Weights of a small transformer language model.
Size: width 192, 6 heads of 32 (2 for keys and values), MLP 512 SwiGLU.
Architecture: RMSNorm before each block, rotary positions, untied embeddings.
MLP neurons of a small language model. Each row is named by its layer, matrix (gate and up: input weights; down: output weights) and neuron, and shows model dimensions 0-191. Each number is 500 + 50 x the weight over its row's rms, rounded and kept within 0 to 999. Numbers have three digits each. A neuron's up and down rows have the sign that makes its largest values positive.
After each neuron's rows, "fires on" lists the tokens most often at its 100 highest values on Wikipedia text that the model never trained on. A number after a token or word is its count.

L3.gate183:473535448517560497508543538502477499566431541561462435469473443519530569566583444521421500520528484558458447537395560541550451532475484581464530439465508519504467472557409509479531503503410540564506545498544551503485521444447577535484553436527527490576495456506488456520564548542376533467527475422551417479553501448431474540501534530482590421473437472568371506428442487541548438482549415540445487493470358527470546487485472497561482524390475500567502586496482414557428498509453474456496580491491558464525484520498534565470392581491551494622475599523463582562482558497585441472
L3.up183:483517444493540387570494472582453547470569489434553625453455406560558516483445528526462592543489458447546510482516515504470529515377472504537460474529460444588500408511428510503411537509504640517475501390473506516536427548428536487480516530495528428506510401593559418534518534487509500366474565549500531514558468461482505514533453539474577443508500514562493552543561588455467412519582461509439434549510468495467480518487518469532505472455499432493520497457550488462550565497532457614482646461537498590482528514456421545490570509515484500514508432522513535483387530459579527413
L3.down183:490490502502512498546463460481603502494420474533552521457445591463351469482526526477515552440502462533404464559446464510550386516534520420479525552456555507510475495418657406465542423497480404412462560505466512519500587437587517499501523454551458491465520452505585524497495555416510394527490547464576461633462423513457521513515572590484465572447572609483485463509331483463566513488507581563501535476507503500490493504477490539477503495517451513581478559508557549515512489549476562575471428495515470411492434571496458477458521532469426464533527428497466565519526507493495441515
fires on: "ers" 44, "les" 12, "ls" 9, "bs" 4, " stars" 4, "ors" 4

L3.gate68:493511562535529454506557473464501540529455478512434518502453565525481568434446477437503491588424483515534566487539461532512499535526419532417455455482559490442432418543509547463485567533525472484455460571476472567475507394494505540502428462538525536573464452486521441371484539461532618534551415588473558477506421503482503500412475575511446587491439446512528428445464492464552459510591535442388497423500501600422545497573468442458477488449408450570484472451490435501500539521422514439547497611436535505477463476504587495485576416508458443463395481516548550406549577402486467492
L3.up68:486526460479415474540484503399475579489492495482481502506467550501529488424454428494468547577477496532400474501572442466479470576374466544498487480450488527497452510468475533439446499434509435453498519543471513497471470471520572470538585421499513528527527515517547493510500435397505479451482517503467529527527440591499531603398496525418587512431475451551418431438505414444533576406541545476422594464551528572469552615526399506387559493546523537470563484577507461391500482427471399462417496467519519384511517508482603591499522545536496480528472540505477527547490521462369492474
L3.down68:516546496525581470472516522446520492518537450499395506487364443494478501419492512540501530509593417524561539458556488507476486587481564494504445512493539423512458408457451502614524421518549446508402465505526647427596430426523494437475658523577446477463465468487560499458512533518524500439505496426453442455449569515407421384562512568497533566597550565545445506481492483513480531485449506541432424542536517467530433489487471498508480548473432625479555444494529543529459465555500457499457494524442500489521488547570510485449591537554536526488494576437508549583502529434454462466
fires on: "s" 36, "ship" 8, "ment" 6

L6.gate484:413555499623477595354501499486532506590480523421462501511457470552538530586466523454504397573541504572535542452445490467482416612500473496444557529506484523507400534441529482505553621465542442567549442466565572485470419620474503453480537515609380548584440523467444532449538530578421412576440518548522450501488479571493513423452471504416522492548470434512475491536495591486544542529479500531556510573499477402445599438496438531542473477539448488530479528550548526528499550496576514452456504517495446509510500559429497532531481495504518528528523555533466417510479524484523553561
L6.up484:458518541455420510459471453530485541432608595573445534507572518571459480452541501536439452496397561387440405502508550499364568566518497478513510437492480535506470449425528528433575497486486434482541478491544439559424527444466526463457570463523487539596490459504529452544514420538509430507568464500482452584428502513546473529498432585469538459495466491568483632495458479504530609524459489471542504602607580528505513492519493591515557433478476509560491503437534471504470579505474543454527462491564459570527590590464395517468483469469519524557490520515413478426436453407527505545
L6.down484:512417521436452402452470523447499524523468545484358467457537515537520550517455549490569549466520514518484426504545506446506443470481510584517424423500483409504545423487563509531492510479511469525550578518547558498502585490524516430406497398461574460519531453339557379519518507487585491462463442431551509489600457460484427543492516453540539470384484440476462549536476499550526537505595437384469445493427519488668514543457526395571485515489528467516541496456543456504470483506488506411467506530517436477509444461567599554499545480555513488453551515492583528539497518558513575515
fires on: " was" 34, "," 16, " by" 15, " of" 11, " and" 6

L6.gate233:441527481459491512481549499630529473490536464614455627479492501505471405587484480457523484448499449425449515543506517552490517504379567560580514515558547557539413559459563488469535527500534500515476468541553505499540616613559587478522512571443430456561416462459598473532548586518480551457437581446587502539446510507528519382504591478499350492491473475540549556448511528488521585550440492486484456441532510420463406508497570555502519468470515490512506530539524563510503529523542491483541436474560541433484628476502536449491458480460479513542453502446525425522559505607539526491
L6.up233:409474525552477493536505488478438491426560493519467550584489456378492441547559440481529497488438400449511404499481485468570362569528512550481505593458571548507535421428478472482511503507548459499608533489417453541490589474486507474412460499569505534443525491463552531486436538511633498446475429552447545495481581504467482534473538430502452451503477460621563520579436452504439586527391490539534521524486503581400498542540502481490528521531500503489653533534471461380454478477433499490483540584509459519481514549495467468509521609547499542520590572457512448527462550562527476520
L6.down233:503529462513468478529470437429490461497489514505408430421489485642396524553563500511530431475476505540535454496545480449512510449586490512395468420551494508489533507406493406579472442498547504523513545463559441487520524525498433516488483440483493456393539574536498546480436431507521492529483551415450478547415629483558371532444589536450370419458434445546558528385517425503477490505574441495473428523536454463482499526522464434398506578487465505531484450511476507517506485456477509518560496370503558525484488567490441518581509569466550461492465542555478533429505499408525580551
fires on: " with" 40, "," 21, " and" 15, ":" 5, "|" 5

L3.gate169:470404538524438412436452323489486570512607515449513523556381499518507540560538560565479563496585555607535400483438521435544546497458468515410552535523586501518535473474554501558461502491496568513489511497513543453475540591411579491544523475527537543447499494500572450490607521580467577548541474441528497426520465523466503501503490467529569462430418462521483548440464555535493497489472518487470574458466525374454581515586594443562469494471489568505519530529474480497496570492530430439541376467454531452543458521445453541533523558469550543512432576553458544530513465520522560541
L3.up169:425507516520484561478533458381573542442392514450443453517568475550464505500558471521608449472478488588443563447470503490439509430494469558436497483418498529510523462598586474450448512449420507562469480532428574551408534490537541566513493498555460580542489497474558498483584377459579472473528547502497589546466489525501541528496538514482553520532542531377408503475534483556589453596561503445547535435512521508468488571519475466624471435492477468409483460488427507446554440501421438615457600618478505516451548529457465574522500524543476551465494537561510454463477496492464512470
L3.down169:551517464452584496518544673559465491504500461478496508506517455474555506523475518562472562504484500490555432523532544508448459566616471417435498443522551503598452518499566565448464539564518570471567419592635468500480536466503482480593510559489504534443501473499387592468466536474538464494535464554537478510468594559445416511554523450506508442436504543495525480528521602544553509401511483414555523542487523538534464489510421483490545492443483494523544504546540449480524507445487570394468588503569523516523478409635460530465505542458510432491511357468483550467461566598459535439
fires on: "s" 51, "4" 6, "d" 6, "nt" 5, "3" 5, "9" 4

L3.gate63:435463567506433500529477535498463426449576490544437451473389590511483435471481644512565391485472540511579481546410446572521533462429551462509598525538541498520541549501459502481435516448493476473471584643569505432466525479494492485549476473586500460414502461445545544523559487528461537515493491659540486509523501498429431449547458484429523603568390423532512532433470546492422577450458459520519530498518534460458534534542480480593577543442391543524422458499469481514417478468526440496505482466524428490558476473540570512501508540563458413473527529517534542470501420472491490439
L3.up63:518431523507527458523483492429496542499512502513493609379498470451560501480509605503600424492579465483407485467489552485544527410482369505429447493517492597532411571481486570496429526474437517436549569489502550495401458486528536494503571483479521436449516612487454452543540522504487496543461499462509485566524490488406453470527437475533484535568537426539492523548437370539561504516582474576511500547459533452463570523552477493596573583423544508454446530576424547476454467436472487563470465482518530466503524408439561559576576605559514530488563458584488543493535461509432544455
L3.down63:411493492482484571522483451469462593599458508471517526519499466549506553529538496552502466505571473517439455439553588412463499479478497433466422531448488427538470568513399552458431528440449496587536598472525430595487465455549516540480556492505500574593484530505537518443477477510475451557581536449383502489408520463543502511468549567523534587513615589525540435444423423562452440630533455520475502541546470522587507567503517580443388504508513520505521426537479452491602528457478529521425573562489498560486571501450433490461464444526484466484527485541486459547489565552503607428
fires on: "ly" 40, " of" 8, "it" 7, " Bol" 5, "ited" 5

L3.gate162:474485516538451468470441350358529510420509465440524435438506437587590507549507528460492511610451481527447545464522541527544555441416564521483475458555510424545509508456414441538490512528510515492510456518577425454475461519483544503525461589388515557568525452549583471491451557498519475537460576505474463439497509448605456547472496481492467485586424445463471501479543532449471447427418527424505452520581517567441505501445443507535562551492539557459422479446455511506465496602477397553505418494539493527521560442505452546548565463482515487461549431436494455527609495403539483608
L3.up162:483549608484411459407447522540556467396530447493497469486502530454506514523358461529546473506582483489548527551387415535607557590574447470475455442524518524521493512551483557553427422467494440540475593451516539476499452556533491453441469545517482628493433527647404548464485497487546529523522455475527517517510435564503537495525464586542497546503517525534514508579570462527521572515485577539508448558532435512505521479531561450513448465530425480459468529544488471503486612512452440517463518637609466507496459431528534470552468500489408400484462480465513458433529509557550489586
L3.down162:537475616486595473534502543411521577429462537444509410444536548539595428574409475535542536509505466541472399564577470415532589472513456504467457485519414560542593548471471501474502479513465486497514531552487541471477508508534557436388530475494510485514545482527400447528422502443467449479491552496521467525539491479539500487478550387501411459411446411550522518598482514455408521538503506540573460504431486560424514459441457490613506532484578495423525518496546506553514412462531578549470457502443493560489567569443491495636536462500539524552581547506411535531534563499558570527
fires on: "l" 24, "a" 14, "d" 8, "ti" 6, "ng" 4

L3.gate255:481379521452510526532596626553561516498473475492459547519570524549455500449559471475442478507486373491460508586515469560415550417496549447489437431498524537500463468594465531591433529426541538470445499493539527557363504481466483592487447533416471531541509570528488484552611525486469504515543475412513573508454468453512513481515481564434617435477487513509519471519463502608498437449586430529421535476518458456485587453474615510448492595441399543569448486499543523459477459509454448472539463448568466487483497527522588541558535518447514548449525485613493493441566477497469468469
L3.up255:460558431468481535450582517549486659462461480462543586531448473467539531448488523492540566447468520571492475558559429496490487560382541503543439538461473401449454500517480548446539432430502448407432570493479437468441565552456585544508567495485422458481559510394458485595464521407485464489578502398472454473506467546552569467402485587456476479560513459504484452468446420585488450489590484524453589450504445491383498501528571447465561568452462483465546483499475540492494459578514570476499406442528419534417497518506493538469510500476559506551519500506536557484559553557553531543
L3.down255:502529420618474463398473446496505418548434476535627430533611489477580427513482495486438467523513577530495503489435527460521526475573479546492523475474421489459561450496488452532430503492537563563565498467477594628485410549528549449488413505493494501509470455513576522427472515523517519521488436475486545495591517499523538559499505369535371469518556485552526451545466476498543452532448504500547499456521543469466435451451494586564453491557533604611507532465477533502512488538398404420599565532426546459465498498511436558585573552469500542427523486444473415457479525522459475468
fires on: "n" 15, "un" 13, "be" 9, "go" 8, "zh" 6, "ue" 4

L3.gate500:546506464573502454477494489523557650510465484590547520580567473483508492490554538510497424495537546404501494487480502535419471507438547497514574480519439417478491608552537465472530528496521467525506460485488570506512485496508501542547485514484473472540461444454432478551619492454485579479437496513467534460583466546479529569415550523489508481564508531502398536412601407572504496510515474523475462510435514454406519494435483480497582539466452567444548533495513576575534524501530438488483443488550563483593443570491470418634482435640503432479490491382565646431440529533547443470
L3.up500:520596498442477446499477462562451543472566563563568498598516516438546449478459578479456423453499530517635419556503515476488484536426534365497495511542490449570535512518473491498503562423469527437483526583518556514533520517489478580503545419568513450547517419478488495487587437542471495485454538444505430420503475553449527561460477500468488498483575493524435511462416521547412615489578408508493567473503522472480479498521473500396478490471588502531576538574525489520467417498513424501422485465457514365535537570468436450532530512531449475567566532491440657544467570542504457410
L3.down500:537528526389632584540400456492489489482440440560500364490462573480541445454455512467469406460425527524558427547517436537437516427424491433481480543500512501481432571446502573583592508451477557508400552502435565551423536488495464524438575420573489532535499509496505522469496438442443434563354482460459482457514445563552412487492475515590510491567527551446480499421508465494482543424551436506509494489515540532514388495546480487421464529506454473449509546549451550473489479471509467538496571436513552511574605509486438462428454473478432496492507505408454535468513536405479495514
fires on: " of" 39, " –" 10, " de" 9, " -" 8, " Ver" 4

L3.gate314:483589534491454550525454512517570528436525445485516510428562517543442398451498427520474493449475454541497520603538456460513507500478481545468556599552476532456486480571416586475477506448512490555516490439457526513494497548500380530429528572413562463494488516511500421493452512606484491636543479578528480507589484477462537491432528551602488514459488499529528492424514551501570464538414443556418601464517379479567512453423625520552374615526495543527496526579530508615450505490519526459480539486543523558551555485498487452537470496499519443530528554413563484460515517460580426550
L3.up314:594625549455588462406521561569541477473521502492531473446515515541483398508528506528457525478434434484559490408549496434595529615411445618513520475527548499496502433463451594472527634562472492431524462499455532504497483583415430531459521521533503555412450593582483530510523546508456511459472442551496461567551501535407527498553472574477569460453475431513524492416501505447463453514471519440353506503451468460569393503521530468523532525538496536505571511472468575545545518520368523466491539579522449515450499485501500517487494495469564611434492492529564499523492563457504499560
L3.down314:505487541410628473495502502444590469498479518534447470426550444453477576513567548415543566515564512591442484436533492631517486507607519529492469457511531463425506453471467377528447490479518504454451579442463459513444545470527530501525478452551600446502486494483515487535536504535454601373507511530484598546533359475537448563475471491482512510517518483444500492581469506579511573475576590522467483470460446515517483595502488401506641513488510553469395516545491579372445490520453425472498435536475508472446470518439447466487539536478462500495478444590446567518507462557504519473
fires on: "." 14, "ā" 8, "ou" 8, "out" 7, "za" 7, "é" 6

L3.gate310:506429556478510514519524438621453493419520522598400522510475571485493603489476562455505451533452480487553474503356538473561503470437505460546461433444461465600466508497498540512571529422550476512441449558518524412476497547553423457570493510436438518420488482553504533546496496494425550428489450576516557468543604541562509526612529544527387600464462449497505408401499512522543522524526534468479493535427487482453516537451518539435600561547505605511487450511404507410452445449534575458442458493434578544472533454520425577447451502569471531492525527437515508560488454478476502487
L3.up310:522467531567470446511472506449399545380604550492502513420491542451457540496513481488587532501461426539412521550405612500477567521453526516484494463580448512521551527496501489371441412616491474535579641604488500488564498518516528464561458510478599505479545497497445496527514552545496532559541482539504498456487522477470504590530528565538575495496512517486412487510549493496512440554616512469431530560537335466564523501574500542476473534503495479547499545495450472494474545609407490567494448441493486497507496468546492570420528643559479490492548504507574518487519440486566574488
L3.down310:448423449380549483435460402349501467559517517460454518514511444468557451513440454541527505449460440603507575498575527542452561500454457535508488516503495537454541513552505546551414436639506497560461497476480506552500407510478623523430404531550512569523410507396520469500519489497593519458535479489465407494413424495442478472524452504459527551590456477428503552598539479475454472472475547553557525549558395506542486514475508428545446501457459434524456554406482469549504512580471396497555533431554495530559534509571509510504516524502523478476594439523478574481489523499542524584
fires on: "n" 17, " system" 9, " which" 9, " =" 6, " position" 6, "r" 6

L6.gate247:541515513486564534549463511527446418535468452518439517466580575444468478526469465553593524484548523493446539564468511569551458507565412505541564415526511398547512491545531528455521510504618417403445541462496543381418451514443499482527442483532551505514572470522539484436493521509423557530501533534530614502433467425513590495509501503540494522596545525493560551572461493572558550533532450527530382479455471546550459521497550473445544446534568530493521525535604509489437475609469517475441501434424467507519507482618467460563563525517526475451546540490459484478446437641519388403
L6.up247:535491500571423457557500379488470574589494408427511508591446469529460475522491481512496526396480427492500454493511491587511464561536526580515492523458405604506504534504459395455467510632535517467483491494487494517475483559530458538525490607462453493455521585514552487561523481520612544524404507480454488437440500471544552513454464498437611609510481529524596456546486563569477597427511455448538505464489497446427460526473536489466437551481519504420486498451508516512527451417463598511545524532492517508534464530472585497416524534518596533420502494538585573559377493465415534574
L6.down247:511521556564554482466529522606571444559484529427355515529563455491435559495591424483518523573481545509496503511473509542476539602552542435544444529402531492502533485526585487549553484525413530531514541601510519547571408518597527580559530450472481490501497505475444449586519476529534490550430478427515460477593412491494404573580458416501436461496512505495499524426430553491507484556500461628490540499471481451432544461526490550467377481423395502504456504487464450379515521433470537485508533540446424499519479536483556485486541547597516575502498506469569528540471597496457566527
fires on: " most" 13, "lu" 10, "2" 9, "ora" 7, " all" 6, "nt" 6

L3.gate88:423426507509546506532520497506458459471599435479497429467556481555488591467464487513577600482421530519509522554465527580518489468514446487484534516470428513473489439459543416483537434506424501503475504586534475558567484438591503479481524537494434460540486505457562391453463454555614469630507464534504453453473471450517502445441604529514526517419564490568606570494450453521574508497517412603509421523536468491532497511491598601416482502404463496555482476537517486504547558471484485517579463436568566453584549573464474484484475573570405552539567494457465510441458615545444529480
L3.up88:580505508556464444566491504584508542571473511568528511555542524454481513456443543446513486456539483557501487524524556552511532520499494449447470554520464629469411542521531524538426510476510509610510484545531467559529437595494569459456404575464500549454499444491441502502510583430544419525536460575528463517504476487475606534503573561494526481527458475523503454586472395600579437423481613491478479548522597457526487499480485521483343517496480542484452555526401499473522450430488413579575493385461471458551562542537479533479508586536425444425484479571580505532493453472560430436
L3.down88:415488484577424527491514571556411490444600515512422422516504511560523507515546503508447523555483507486452446475504476528533485492474569515483551407516501476508556467436533512401519577436483453444427535533534518407491554470524497547601612440508478479497447522394446538518525491541524515477514467458445470552481398604443584509426466473496540401475563560557516556499484602467482568562428541546530487608501433583593549461428499449454614504461499502485417512485511513461449547566502541499453448553576501553467553422444451522563546412484480451520580476492511495565382473528562530491
fires on: " were" 31, " is" 13, " still" 11, "*" 7

L6.gate5:455410497512513449514471537507540444516478492485492508377440458453565488507521500507467549456437502527435574494456449456483532588415447520474493414585588459530539500431503535526505489534529506498517604598545539377513449387518565532566541541471478516472480446574559482431545493495424523499512510494575530478626517451479623511466561434596524444442402413519533423499471438502406462557466475546499542484493479592579414493555562521510453468547491450475489510430475457511497522605572540534484512521504502482525426419549510521503451480506520494457528511603445557485532510511657558551
L6.up5:585433519554432420463540550556500551498468506385435514410500499472436461482529547538535542617510467549451474497448502445474567499518480486454514468505546455476475500531594527510455555418417406441498509516508558465675577537461469528518528543450496495566489479593563548467579468484450548451423524475489457543405510515527519513446530524571529524525462493477490418564566406461526569551509494447474469503464515592545528427523611485477512508493572555438453450500489480489570452539538551353451559578498550492479521534543509478576538467468438515518556359492607494519470446499508450519
L6.down5:532600561516505546464521488580582473544507479514410561538504497499540462406489499606537543487578510461516414501451463436450451526522508529473387423510386422549512583454555557541592583493423520532553421486537452529490556558477506512518554514524441518569564465507520470469542457542475526624455479477496418489528526473516677554510423498526439480465519431488310519430508504420533504508518595518527456519509504462554556508425488496598410547520523529555515504485505499469463520495478459496523522603593494509515422501446499529593520540455541492548530538499500558459441499508490527542
fires on: " on" 38, "de" 11, "s" 10, " that" 8

L6.gate370:462414568606510514547544517481517467499513527536461489516483472525599552436498459554436556472465558465420472533507403498495585473446480503580497484520466512475473622404460516386511475484579566515545360446449472400437539548522534469561564532387543548485480457472590405604567533543466517588393520497501538528599514587505556456553534550490448491484490479456544434517508502509485610506481530534482509495432442585452472466546556493508450452527458465560525404568490503497579502600525596533490531444434470500506511503487431580520482469464428435481520527447451489528507450509504547545
L6.up370:513510491652552488438474458485459514441536552459455550513466391483532562533505406482451495416521495483432572548535598589548467460546552493552465539534473513433547585478452544489504455546469506495516481494451427571449524467516451483504628451479512558511445507525460488561537431534582509493477526464545513474488500564460512498441531542514493533484579543456472524387535480525515534473530561488534557421508482613598511538522639476419431458485551481565547480499431515476538491526465464541382439558473510466525516489509517499510550459673483588472438624579524470388505487472513447501
L6.down370:526446514467508507463536514506558507569598385449504472511457462509440527398444495570559423441455527568513537471522514553506408565399454554537517488618504494449491603491470444480419486457528474478464516500501452522489505509484498530399423543363581510501530501372454492452543472540512414580473509519381561552519589497547510578533407491522451585427521499567502468459508494571540585467456470559499422544568597504440487489438458576431526479536484481534571453481486467472476421539560423533516525516483413482556535539517531515429519492549498535527474545453439484452419491471552589517
fires on: "." 43, " to" 20, "[" 4, " for" 4

L6.gate450:459460386488465491518480500529571533479421462486508514402527542521428571506507400512424457447508431518541453507466405493487417492411452463547490454500486553461463442526489515497500561471604405533573475537517538483488488561469417515484515507500604510485493501560514424512436535472430603481470519571585564475554558481530566539501525555437407477555512565563446483467512487519513500500512506426566480500536553441500541429390460521385577534494580531512456420533491458442509544440457521501573506444434560623569399393520539505514476501571463502569584439522531532505573504493386521471
L6.up450:468473463498448496546482408523536458531518463490486480605534491470519631554436497473462555441497514659513523553438422512474421504393391491463490458460456579443453448597504459535455526353492461552512466525523517497484481453466475473518453483507599514488446450567557520512425599487526473572490508498461443451483440436549477502535539603521470495442504492519541477480583481450489464466578544504499458621453452425543466499474432510493437503443522448413454492483502450560466520478462592503517514538429526482490522455666576544478589511500427536589478465579528471465439468488528536526
L6.down450:477492512462423493519483535400451504505512419483465491478518409428568534446488555499553499477490555499466593461488491551532415558502472587486604452540562483479494484490488506462452483590570519476522531548533467558482448551488521477517488538558526424481532481409497529447447562476409394526432499475490487572560556515488557531468501620527346553488510424564445565560570494458483408461481578520429583549581580438482479514460512476491451456508579494426520533570531501496475494535482457471527462487518401481543418475543435470544560556439528548446360460568484497468410495505430388444
fires on: "r" 22, "d" 16, "n" 8, "ow" 7, "l" 7, " gra" 6

L3.gate43:451556504539465502551521448462460454460554515508467551439574435571417504535478563485492423558487451622596548474532451473579544433481411473525538542457485554489524477433602476530469557523435495537488582487431472547490534472472541481499479437645525475481502438509512471506468417506522494514479476482576470501556464568447452590404513407463548507504476555517534514614509493562502512642459522573516472568444594438464477503478587538521488373467465530560542559506542549484483559537532508517533573483519464562657512444499500524504435546480435474497553469558443502503497457582455483605
L3.up43:508538461536543465483509509567535515585531390543546545524500597467512573513441506543454432577577523552514607535521509485498486561486472417488481469517479525500470519527491429511485500404439513482555489621571527524568447501527534448421555520511425555581539513561544427545537495561454526499474526484517562504543493518609474551441505478647568535556471500496472545536486521590465433564553529465461365396461471452464446489511511490516493589476543456499576535474449513490386480461566471497428574477468497602553542474609410585531543548547461438545520479437490582570474482529495430525
L3.down43:475459514449482480509482464428441543466542488543417436516466435580522513510456554459467543578421445581495527441439535500460550455558462549483526504476480515513561536428491556451576509594506452489522597456395488539485414470469499520521475486569516487524492418488501571478550419524472470525560562444518488453497309536467495535475506481374484411499508549517502514496466493554455555502472522526566474576454524512560538462506456470493525341501483526512482597504508468478492480576446528563536447510532567442602531439408490363478551510405497506386603555490510563439508476461487430529
fires on: " -" 65, " –" 15, " —" 14, " •" 4

L6.gate94:529518477501469483501510433451520591584475540485497484496504516636441512546620445447563522556415515500370509494436488478476567466524534538541535496523504606531494481363458568463458525456444549560503496487516458471538481412513533502459541521499537483509410543506513418474506485510591441471485549482608490422470496517483587435546502450405567545539452523510413503467467472476567568466572510536496540444510620406470524496412505480554489500537569473475536586552505490420507464478494575519547575503451474572481570453531576506562485486542479459603449610473515641474518495578479485463
L6.up94:478495572562460432539462500465516582519447521541510546440454465496504507527514442532459433537414436485467465483510532502421582458550574440539493444518498501469468469400487474586480584521472470584520480445418598565511530459549573614427546463612535569418495550444515537483556612443569411430511487556508537384591560531551500501440473483496468550541442551497577515407522606536538588592516498532507530546409513532519488425404501438495576568543459503462575596458494475521494475479524501500517484498514470560471581483500528548513457466493492504532478584574480507478526484493477493373
L6.down94:546435521488521490475528506509502524515448548599429550443447480495432482511459467538398459519440506499423443469555552459519545406507515548490560403472457586529470462396500517517436561530434597581433444586464592471619546459461576502415489520465552470530478545528465468469555563527499399545496490585568521493444529474460694508455497432512424472536502543553453552457440444441474520550520498463506554509505530420473535522399491489549515556432450500387544525514505481523474482536522492526558562531559489541492477512500531593468440506430490414518513595493510555459502426565573527453
fires on: "," 26, " —" 15, " –" 12, " and" 10, " Japanese" 6, " Canadian" 5

L6.gate408:484453497449513429470517521480451394509512523522497472499504536414522507480515485455536522499536475546532518452502529416512554514491496402371621423533609480452477435515538550495438596491560527527466615503495485535488582480464510488438541490538521494486530458486604473553489518449560471480486540475479570630477533454509498498569481453583506467463497497487501520488475433531597584549459416374518403514488407534454564469549506445443471398524519533522638499479389443518629511460513563560385509492433506500554511484455439553522534409469481445484465496551616541467505490512474496492
L6.up408:448484476435494457455488504441495554452483494498539439458535561551577465488508506512578569530490548484443438557455429489538570464442455383413470513551674427509495503551429513513470556533477492538512483447549540529473601473479550564562509525407385504504424549604522474524589501544493514523553568454434546566440473542470566546440444527560560502465531437503463571532503459545622444437462533537479444533490463475499504500463514493453491423425433489558500556519459409482509471525516475447399458539511465460450566509569428541526557432499453519495368512455524505457612506488410511460
L6.down408:390600579475503468513477526492489441462440457479538495482443610493472508483503525584470416562627636461510474538524506514480551518489484504445593439558582495535524468437524479597448533511510508495441550569561539538388441485480585552542481489515486510501479533482524395600538474552527488548513554481506535553490526448451550541462438441581534491491580606426565446448430571484447502516505505462430458589428561519469517473565469465375477536504516399587480463516488539561604570473474477526435491545437510557541534459519416581536514531455494493537468470590569483525515462528489487503
fires on: "ed" 19, "ing" 13, "s" 12, "d" 8, " helped" 6, "ly" 5

L3.gate72:491503361516482467470473489499379555520511605477448460383510540532364531537530544478563497424544466569531575441463473438481496521635459506500510425472574467459568474490474502533437618465640513504470516432471453536514485537464473550596493485570547535476409536432583453561486582554512501489482452498498521607514450529549557452516449406504489526498398460471492524515418506504489448468407545463469567488501527565396616570537462501527523445532521521459555556503525494491568525456496533507499552488535531485493494574476404433542519533532487574532448493565492516494527581483535455481
L3.up72:512558474554484475505463442546548490559480567578469507469510512532520546526508500515585468433532387485497480493461540432501470501466442536404494498442530540553583486504471551526436493609539480420455565532462520600442512548444606627449498471558523512395449511524544536478575534512472492537533440590472516540506511493450498457605448468473597594581459485518364485556465565556575533455474553467560564511537475503553527579544536472476469383499555465482489603444500465413513457546511460487453532452454406485475452560486481478536570482417510449460456541557531481622500460441504478586
L3.down72:470513548584505515557501520514540471487533492501513543559456531510497520505498419584508420451475393411536463535547514476574489489616546396546424489504375498568479484467502457479472490634559447527434526499586570591492521536498452535539475512525530527516569516540489475585510515528467504500562498456501482488566507485394498585529479499510512579514581534496458486522440608594536507523377539484502516477579476472491415535487454435525509515405399673421585503492598534498389436530440514578534468571441530529457528560542518512435485543473499553483494553522536510520498522454566535523
fires on: "s" 83

L3.gate291:509476504538570437572552506445568544541496445444504545446489475573538521453470462526526538494520535506525546503547509454415500511461417480467470531475464554507487558553475451445543643456446473402524373454470595465469500564426469519587470516487478505534469422394470417554484438538509494428461474515510538489478411568459498456470573540591504519553451483514514550431497567453524431560455534411498419490419452446416424521462609523457423463461493541406499467473498456508510589506567592495496481479653414469555549427443530545500480485482512435479516427513517454575555536459536555521
L3.up291:562417508560506535521537475490566500468517518494490530578516465489498545457453443502454445485450510524533568506471533520525517582542527489559577519592470470404465497478501470532542529433465489547554490541529475608430534493572488550546506471611485437548564428538417546559538451478584483517428535517560560477552520491574414530529573543492493487407576608509616492476473508500441474569478520551483575531405446637498403489483487531489453478460512494631584579456530488531478532484489573567495534454536615525550562410506432594429440509561489493466535559474589539550481536537509454559
L3.down291:411448463446513484487453400491491565464420584483296405519479542473467488526439559514546514469512499445425479440529425560523483394552534468453538492485443568538396553472594511496531481592570508525458569490509457552470519440553514546467474442576391467502509509557557513446461588548562509458433452487474536519485510553457487482409436519465439440569416479558502522503486465598485496455553503640506479528458523473461517457521411488499508520530506568528462527571494474523557416516442388524577528509484583552550528494550563465527527530488492487474500471423421507441483529498444506438
fires on: " -" 58, " –" 19, " —" 10, " as" 8

L3.gate223:472484409605582495492498459422506437494475378505508481486534500530460514477426502436490485519470428490497521560496581524495523527547426547412414501446507468534464516496433515405490509559512488513544512405464481526511575431506500452505465462515489641437597471495558541477522517563546460551473407576489544490572587546481406509420535519493445471537562563535481490572473481504459522484530548486482407431437559412581442562470481511525399440506564463530424441425477480450567552570459420454465572519435454497485524537458464514429429458493550498479477542492512603445638509474403535488
L3.up223:546428498516508452584510436493546451468469515520518523407485390577596502510478521498556538600480421569464591410583499434526533460500488536504479469539491508411453522512434544431503520502421572492528545484496394493637549407532520437455526547559485480534455508504480521535508494494593431503506501531398457551568466539490553439498417471493568503558581481533436509528502444471513555583480462605544454523414580454515478514567444484492495505484539467447459498439546500605518456494562481519445504493618509590545546509454493503515403345518549566528514469455535520459483590465466494557
L3.down223:533556448415579411484437542553498582537459587474400521534388578488459521456421451480524507581437493435598542465466494536460486523544545402563602527520483512559427413495557402427503454541604498551451460473508498540470511473456439529506454564542541447562500502514578438571588491496425513502449529568497548479584540444498503573447482488525509530545449507410501528455490440395446458480549500461513498555547534528514437420437491498517513476601499526473537526543485455440483516549509486426535484501560488505471501407471528555572494570444466508487505391426446405490558531514481401431
fires on: " and" 46, "," 13, "'" 10, " or" 7, "ite" 6, " &" 5